{
  "beta1": 0.9,
  "warmup_steps": 269,
  "final_lr_fraction": 0.1,
  "train_tokens": 285300000,
  "max_steps": 8707
}
MLP neurons of a small language model. Each row is named by its layer, matrix (gate and up: input weights; down: output weights) and neuron, and shows model dimensions 0-223. Each number is 500 + 40 x the weight over its row's rms, rounded and kept within 0 to 999. Numbers have three digits each. A neuron's up and down rows have the sign that makes its largest values positive.
Before each neuron's rows, "fires before" lists the tokens most often just after its 100 highest values on Wikipedia text that the model never trained on. A number after a token or word is its count.

fires before: " |" 23, " (" 12, " by" 7, " L" 5, " -" 5, " and" 4
L5.gate75:491481500541450492473499500489560530573523555535541491524453519450436490469511490437558513495548583502485544490544470491535506478545450477532495505469520463569523500503500456490462500562466475500558444456528550548483554444462498483452485498506497476472532519471518444444517509430518440555458497523535487489464519468567488516419524536508485490487476500517494588503470535596540478473455541482522508434485482547454379476481532437500466441490489440509451475517520549416474544468462473556448548560511575568444501455493516527452515471490473468475530497463527506539552533538415468487556512429451494464555500476536596470557368488535493586580517564529505484459534499506546504503477
L5.up75:464488480535430542460520487505503486509518500536572539526507568446405556475488619543519519462496469567491516480521447470507476511529486457396553484465522499438498479501441487506511555503570476563557514494459565481458450559532512459520440517562474535499438456493556517506454469519509548557497511512524544523448491477514536496500520496508564544437570512483479483513630417520459510459460536447507496504476509471469533518498473512563498533563527535616527462531471470530518454556487472506561537426404484485501495490518402466471533486487500429463468496510529573444494559552520477441489515482476520490433468466473491535526476549525447501537523402518528471499480484517535541459455
L5.down75:430509437489466571447513457447471482473451465485517507506522546572518381465457525492521518544478438464525559535488457522481473459509549505493435472447486514527575493496462428512512479474513513502535464495445557548474459497452526481446546565435570543485420543502530438564498541527450492559516524491523526475460561483521481469491439602478475548482518584462469555485491514496510494471520559524459535516512446512488485447475502445459452511542506499586569476506554539489528498533435485432459519495478570535526509554565507527457490495559536442500446558496533479486425521522461547509521463454463466488493504479492494488537498617522521545513517556459472540542449465574592489452537

fires before: "er" 26, "ing" 11, "ent" 6, "es" 5, "iv" 5
L9.gate27:499455515539466468617494508463590469531511560520559498463566564523498514472586539503430485498501477500474472497596454436519506505474526522542505544506507510509451532481604543519559496536474510532504512460575488494550517465521435545465557475533433511528506430504541547528472508518494516485496548483526419464467481479562521433508497499485500500529525481553556529534569473439506472533496544488554425524492471422503492486541461507475522498481452513478494499472532429458376479516441556451515494496450505547517506512539539472504438499523534487507436466448552525491494531474571456529525424521583511515429436499503511529498453532531436494465438484531572395400516523531510515495482
L9.up27:518498455471522494509518517530509503419482474500506395478589401587482428483428544480491517502491467426481547473497498485511520519527452518466588545492461504506484497556544495487513450479526543468486494564503487436498513554471512539521473468483440500497483417490496555529551461543421502466478558421464505518484537528605547467476497517514515427552458523446545503591528487450499534455467476471454526511510429478482480447535471524497473507468516536488646539482510555529500471512520544476551435532502515573476496530459541499471530447466512486495487471494478474446467478568541513476561462479489603416547526459484496525530557516440520531541456504553541496561470530564473554466518
L9.down27:569524535474466503553476563543562469462524522540449522562517509502525450536515509522471487486467505506527593497515505493500490560451497539480520556451537459490436551489564495506539511466489500492514525456456524443548565478443508535519473490497512509576458432542520488507481472532542460516487531446480422465429496551546470496494535547532518514513514587471500516531515551515550446512487497473558490562549529459464437534543476525471501452541469459564400427449478474460452538468493553444522419554498402452538543468516560524521447547505488498529393571478484504476465435513599458523527485545467517485465448551447526423521471507500516473401460489483514476508557486485482536441423

fires before: "ed" 21, "," 18, "s" 9, "al" 6, "ing" 6, "ally" 5
L8.gate479:532503472484491494500562481457495493557500483431513521527451485462462565561565511583491486514484505451518539537538493475483479492571476535465529514506516453549460494547515498524544570471528456559570411530490547467541511559500516447501484579498499555494527455464465472545536524492492532535465498441492514429462489500553558452421457465550566541550494476475473467494547524497536526515397538530496581540530562510529408441489492528535554403462460492536452439440507516487541543477454484468492504450473448548482448549439507542482573517510423519507580548467461531444473561538533470544523471534471462570473483468535421456511467459466520490531450495459543435517470482557524472540539
L8.up479:511608512553562537556491502484419491464439502506457520553512493551551474524534552553558499527500473447473441505432469494527518471588492542516492478532545481499490519438465463526480550454537502504527502534452463459534511460465491509495526528477476505527569542479461454502445528484433503459490555510539481511503510575443491525508464533510394421481541574422497477482456422450536509497461499531473529588473493472417507476477467527423487414555380485545545485523531597544460515410457540479517506479430541534549544515527512477507543521527551519494513496471561436468490516495444459507554477574447527518472471513545472511479533489499503521557469514513422496500493511531558538448484
L8.down479:536503447377542393506508495531537560554573465437563532423461481471493520447529507488461430483454469486532505534429498541447528457447456478513531491487527511553516499509528474447532519509552489463537499446531512502501510520460462483490492439480526491436444505493548615517480494492481460557506466498511469478465481502496564491468510460501527482444411505536525493561531584514478490554512475501547504501465567508551428478480519508562491480421617569521502462516516444493461491569498481502530435541514537480484431515499487496490528534521459485587521555477497624463513529451577563532517439523482480592540473522469527528511475514470434450469424510479495491492524453479490484521510

fires before: " |" 30, " (" 11, " -" 5, ")" 4, " by" 4
L2.gate380:518562440470532562490492587525453483491501490444475524539453567541426471447559502579504496460466513480531507508525516467517575487557548475447469497517495502452520561488411486472534470483498534420474524432432537519463544431558556494468502517436511461548531487502532495505545443578484498514478511542532469530500545452478484447548539538488524514535493432535501451439517489479524519517492578457549534509525459532514520427466464522475461493512491476462511518530512513522494439459424536515524442460469566557504541458514406459466529530512448565477498557447537523420587569472427534484508540508445482541457433425432515538519401526437530540512522503479478429501531505471492531499513
L2.up380:600568445457414475565530475541522453515525506506488462510535493556494502490465430494474486491474514470522413558487472497536395521495546536521548484485450554570462560461507488515548440533461559438476534582468492539481519496567518484458477451506508461476449506544511549548501483516502494485509498496488575554466535500528512494522491474493511479564512555502451500587524542532466487418418501427560547491422505527473529476439485503506480557558476587565474492404503547547518528522598514482480548516445493499495545480473475501496535536465498477483526486578528521454528463462524473540559499493493421544549547522470518524554536455515461522487490418512496502421550535419508549547478
L2.down380:490530529570512470441424425442558472454528515463464500479525527523430469511487544496518531496479495499550477516490472459438473500456599489442498534539455503499552468526423441578589502530447508482474478431487538549486493496482496486520471433489495510511403545524591514495424562533433511540450570497531448464469498467496473536490544550463553483431537510547483497485476562549465496500471548519528568519526570535463509446504490543556498470548475479492506456512525511459441496479476515474514522466434524482593475517446442502499455511531482450493488487429501529585525478461388482522529486478549567513482437545568490499537457575539478514532508475564470504564543518493450532526571

fires before: "ing" 22, "i" 13, "9" 10, "8" 9, "ers" 6, "ings" 4
L10.gate485:567462451503489419563526499483443500505508463448475549459544551498553494538433448487450495574455471502529426519420562511525521545517487544498541488439470504497496523560496468489506522449533515537533503507509542432444515547509530568458484510533426523505561537438468509507506484419520430563496446531446501494487549538520537483564500489497577478488452499511566442517588516464521527473546520391537464472526439478478486433451565469468512532508494467543499519479505470525491391536523482479467523515505520528550532500477566549541435510505498450547489527456540505479445487549572481561499439527525491460427463425518528494507523501571440503446514579480496584498520476588529486466481
L10.up485:499533562531466482595517503435401475513532479449469508452436533448490538593393441511405498515505536454495485493464528490432476539504587420500519565467514565521535497569520525453556479476476454434482525559477517497417543481495520492464539451588541470592449510529524539624496508516428415485493483480509500525490527532499521522506525541495519456504515535492501452516485486470506512423500557482455491402537491488486478477532430502541512487543474503422496473566527519510509518494503484469525514441535525488532522450494519521433435478478458535511508473577501562578500513505522515518501483460504504536499517534559529527493502533560504422425507501482454557449515557486478453491533
L10.down485:538535497476446440528559532449468502536516449497544449530543418496506548465438514548546531532455549507491421465533524487480473510449472466535461469441528444474550525559521539551501487519472561490426527488459481468512539490473485491506481481481505554497529479518523479577440401517499526480432506482469481494481464550483495512489438512465475450463518530488487506513584513506487493473508546427580502468512507501465479486344471548452548554473545561481481506510463448531500541475500560501493509510505474476490572414532581482518531508491519487585464476489611559547514519560497491504502528557452516538483581496537512506581430499589491479529389476502451527430506463503462545480487

fires before: "er" 12, "ement" 12, "re" 11, "ing" 10, "ers" 9
L10.gate35:491526537495538530494519567412534532461445479472544453518483552521499527532517512500443508478496528559481516502493559528489529506470521465498524534478537511474499524563529597552561547517533463524446439456477461491534473444489449485526526458503559492504573518611438508529450405483478474520565512537486384510441485491500541496516433432523546475541487506447604356467510567489447537475471506462516465511521507504475456402445490511528473491458494483498541480492483502490530490488513466504494476461544559516535402523543534484429488528535433446521484448518551503494492477538532502565467444486536494515424470441534558504494495543544545503522444501558567527512470501472434518478435
L10.up35:523541460472573505517508530470494450537536536481491475549438501467424435571530479552483476471496551500513481438432545448616556522502488526462525477531475484495522557438554548448503480447574440567503481493525466502464500513506566509476485529460482475542483408451486490498491490462543476504539494531541492412451528442515533451536423451471482420575562444488491518478574543491507512501569505476478493475458491407472504424491432445473555509568512492507488553522441486524505520495513541526482542497548445602480491530461492465468538531575520487530552533462559515468505550510476465504548501477468460426416518541528568514551464517520482466501484536505471492468453519563486570557546
L10.down35:539557526499508514477451534469511575510561485503521461492539496494531542489454443517538541488404466561487400541523522465429496484465492479502468511462504442453505558568554546474514532539503551508487500501469420517513499492451461519446517477493504536475546512507459486488485422478479590459481505495510478438513503505520541505501513496562402501519551507522540498493583506530468524485475607484419537495539547463504532424515485470553425597502534501480477461513507491535562456494549534496553501547505570489464495475542607404549477493442443493483431512571515513402504535494471517516452482527496513441504518524531530493454478392500572425456485518543540486493507520437448492449473

fires before: " |" 25, " (" 15, "\n" 9, "ar" 4
L9.gate200:503488509497482504461421458513552453464533518545461571426483521526533481451485480457541552501508501461517486578510504524525553544462480522442472527472468513516527479536372515542494517503471435503505556473492547531527483436462549442514491488489473527486454579528510447543501473577507396536519480514479503530524547481460539485502516430474500490520471510467506530423529527453529538509493577527530550490548440491495487398497524493546490538527495584421537473505482484483518538560447554499435490541548495431583444516477462503416513526525486441567539526551520490532500495578484473547495475479465469511444501426468558511465482596440528464498528534495474579603526510460500466584489
L9.up200:508571556485467547564515461535535556525546449524503489508424546507526513421515560493462512471478530542545524487519511535526455507511466471485538499496454459504559543515473532432453481530477470470498499505484504523500438486547543501473512483498535561539506477434552482488554450484544469555470499495589483543488468450582485495528440524527450397515560463534444468433475575551498458447481519531464451559539469532454542531471494450524458559532495548546510420388477535516530479427506507541492518463454474408522512499548467462424498486501488473544532483546481464450458543517503478448476472512561573548431522532510560442525555441539482485489472499562502455417561505527414483552497
L9.down200:499483503467518426486538499554477542453473502457550485514525477482505472524494474465444472500507526511521522524522440480451449478460468562521526488449520433482570490497526475526534548544514504538596449484465554476516476556504434531546457507512468497561486507523494437542512534456456548555443485461552524487514577491592542542511493520488538468427417539505483522582488562503532410507484449533506502372489574428548385477484446529545499479428504479509537505593509505469451464522507439472547464530443501509541524568458438484523447550490525480505477531481451451475461535432467437547523564489453579500536464467545479542503432533515522517523513500513495557529501509504559529439498

fires before: " |" 30, " (" 10, " by" 7, " -" 5
L5.gate317:568517503575482521486413484488493450559489537534511512515421585498505479450455514589531513523499519458505453477551413476495535489562597511430543495535503516439528547446531503411460522599490520515493516520478485523458498456543468524518428479427505599463489512507442466503523489470540483477459501491486526535454543521444521534461470459454554472548551529539530424498483484571406498473469527513576449486455530484490503535485462494462468505486462485499513527544485525532522589442445475615523520484486560483445436507474448445516562518567437504505543422438437521450541539553518449490525547492503477494510534494482527549544482497530433487508480532545506460508534492526533499528482
L5.up317:522594524560485483457488504572458555566582530522497490465475525482504501440531456514412491482464565504503434477452539561537462584537472524436489568522535502468493529468490465482428475524441457493431523487406517487493545506478520469494542488519512520519570518476499515500479433443587546496501470486514520589441526421453545443459474470458415426492523524499478499462557548489508508438493483540494455458425486471454494541531594503513500539528488455553541462507531454492512483521462494454538486498530533526514499419504481563524529474485511514550532478509523494546521487456423557569540448609464408534561498539452537469493513500469443484535506514553521496487494553484479522434501
L5.down317:529448495476492488534449488472465510458509495525518493496548525494459514527489552365485562483494461499517605560468522443494558531461503553600462489486457470480515426571464480541549516524498508495582434467547475519527444517522458494481509527509521500480433509481541502501460525538469490531410509548506450416468553517547479520439552554491546484465532507495484465511463564446548496494536517459502569534554579543544426530431494492550525447547460523493483477485480547462440455578489519532500481530445495431545461489482435482457470490556529441579522534476502451574394526560467504483502493430499540517428492443580479485519500539515503548491557437492513514547482491507486484523524

fires before: "ed" 18, "ation" 8, "ing" 8, "er" 7, "e" 5, "es" 5
L10.gate15:509449500486444454454442523505522521405491491473461521455457494549557461540502517534501473527482580491522584523546482421511472458508486502444466518483437605416501524540470438474403501562550527573542532537481548472479529455479490377423460540459481517503543567571466532587506441530493546529554559466488526533479553476539563496461471496483566500571484496433538497500544435480480528472507500488465529513405536482502466530594550539504481428497544496541544532512478510481536517451466482479499508469491556493507504544453567545515480436548497414489506515486552530471462537506551483489509512483532494505559549475487488511481498499536516436557442518422517472467468495534535484492506
L10.up15:541536541624523471466461533523567554478512498592583453533515480510555454545473544521426537537477512502480465425519475561517433586466488484518518527481533508588485530468512500441551479445555514551506498442455561466547466504513569549534507482516542444533539506469461457524514470546519491490456579512480501525518473461481501523523545545478440484543513559446511392492468495553446497453457466485408482473532452488481483429497475506434594468510448439523526569523488476551482516529489495469489522499505533538536472502556431494486488488508485482482430510456480493487483524477591403519518487487517570494496543451531535472438440484469508506449434520486514537444464470541430507459494
L10.down15:467560480508456458549547484520478494483491532537457464500516503501536473497493519510472626503482472484448497540456500497503540489493564536439451502528496461482522487459502512546489548524442449575497520460523507554485514521483470487463452570496559448492462566476445479479495507580487543462505500519610430509457493511521514567488557494483502548498503480544435530580513496558525502513592455528543398531509429551448472567537553480508390500514466541513406420485554437476483489519515461451512463412508462487443499493463484476517519491468510535508512531482514490471490406533415515451460504444528512518408496490544516508520517513528567548538535494458492525592592560519485469512478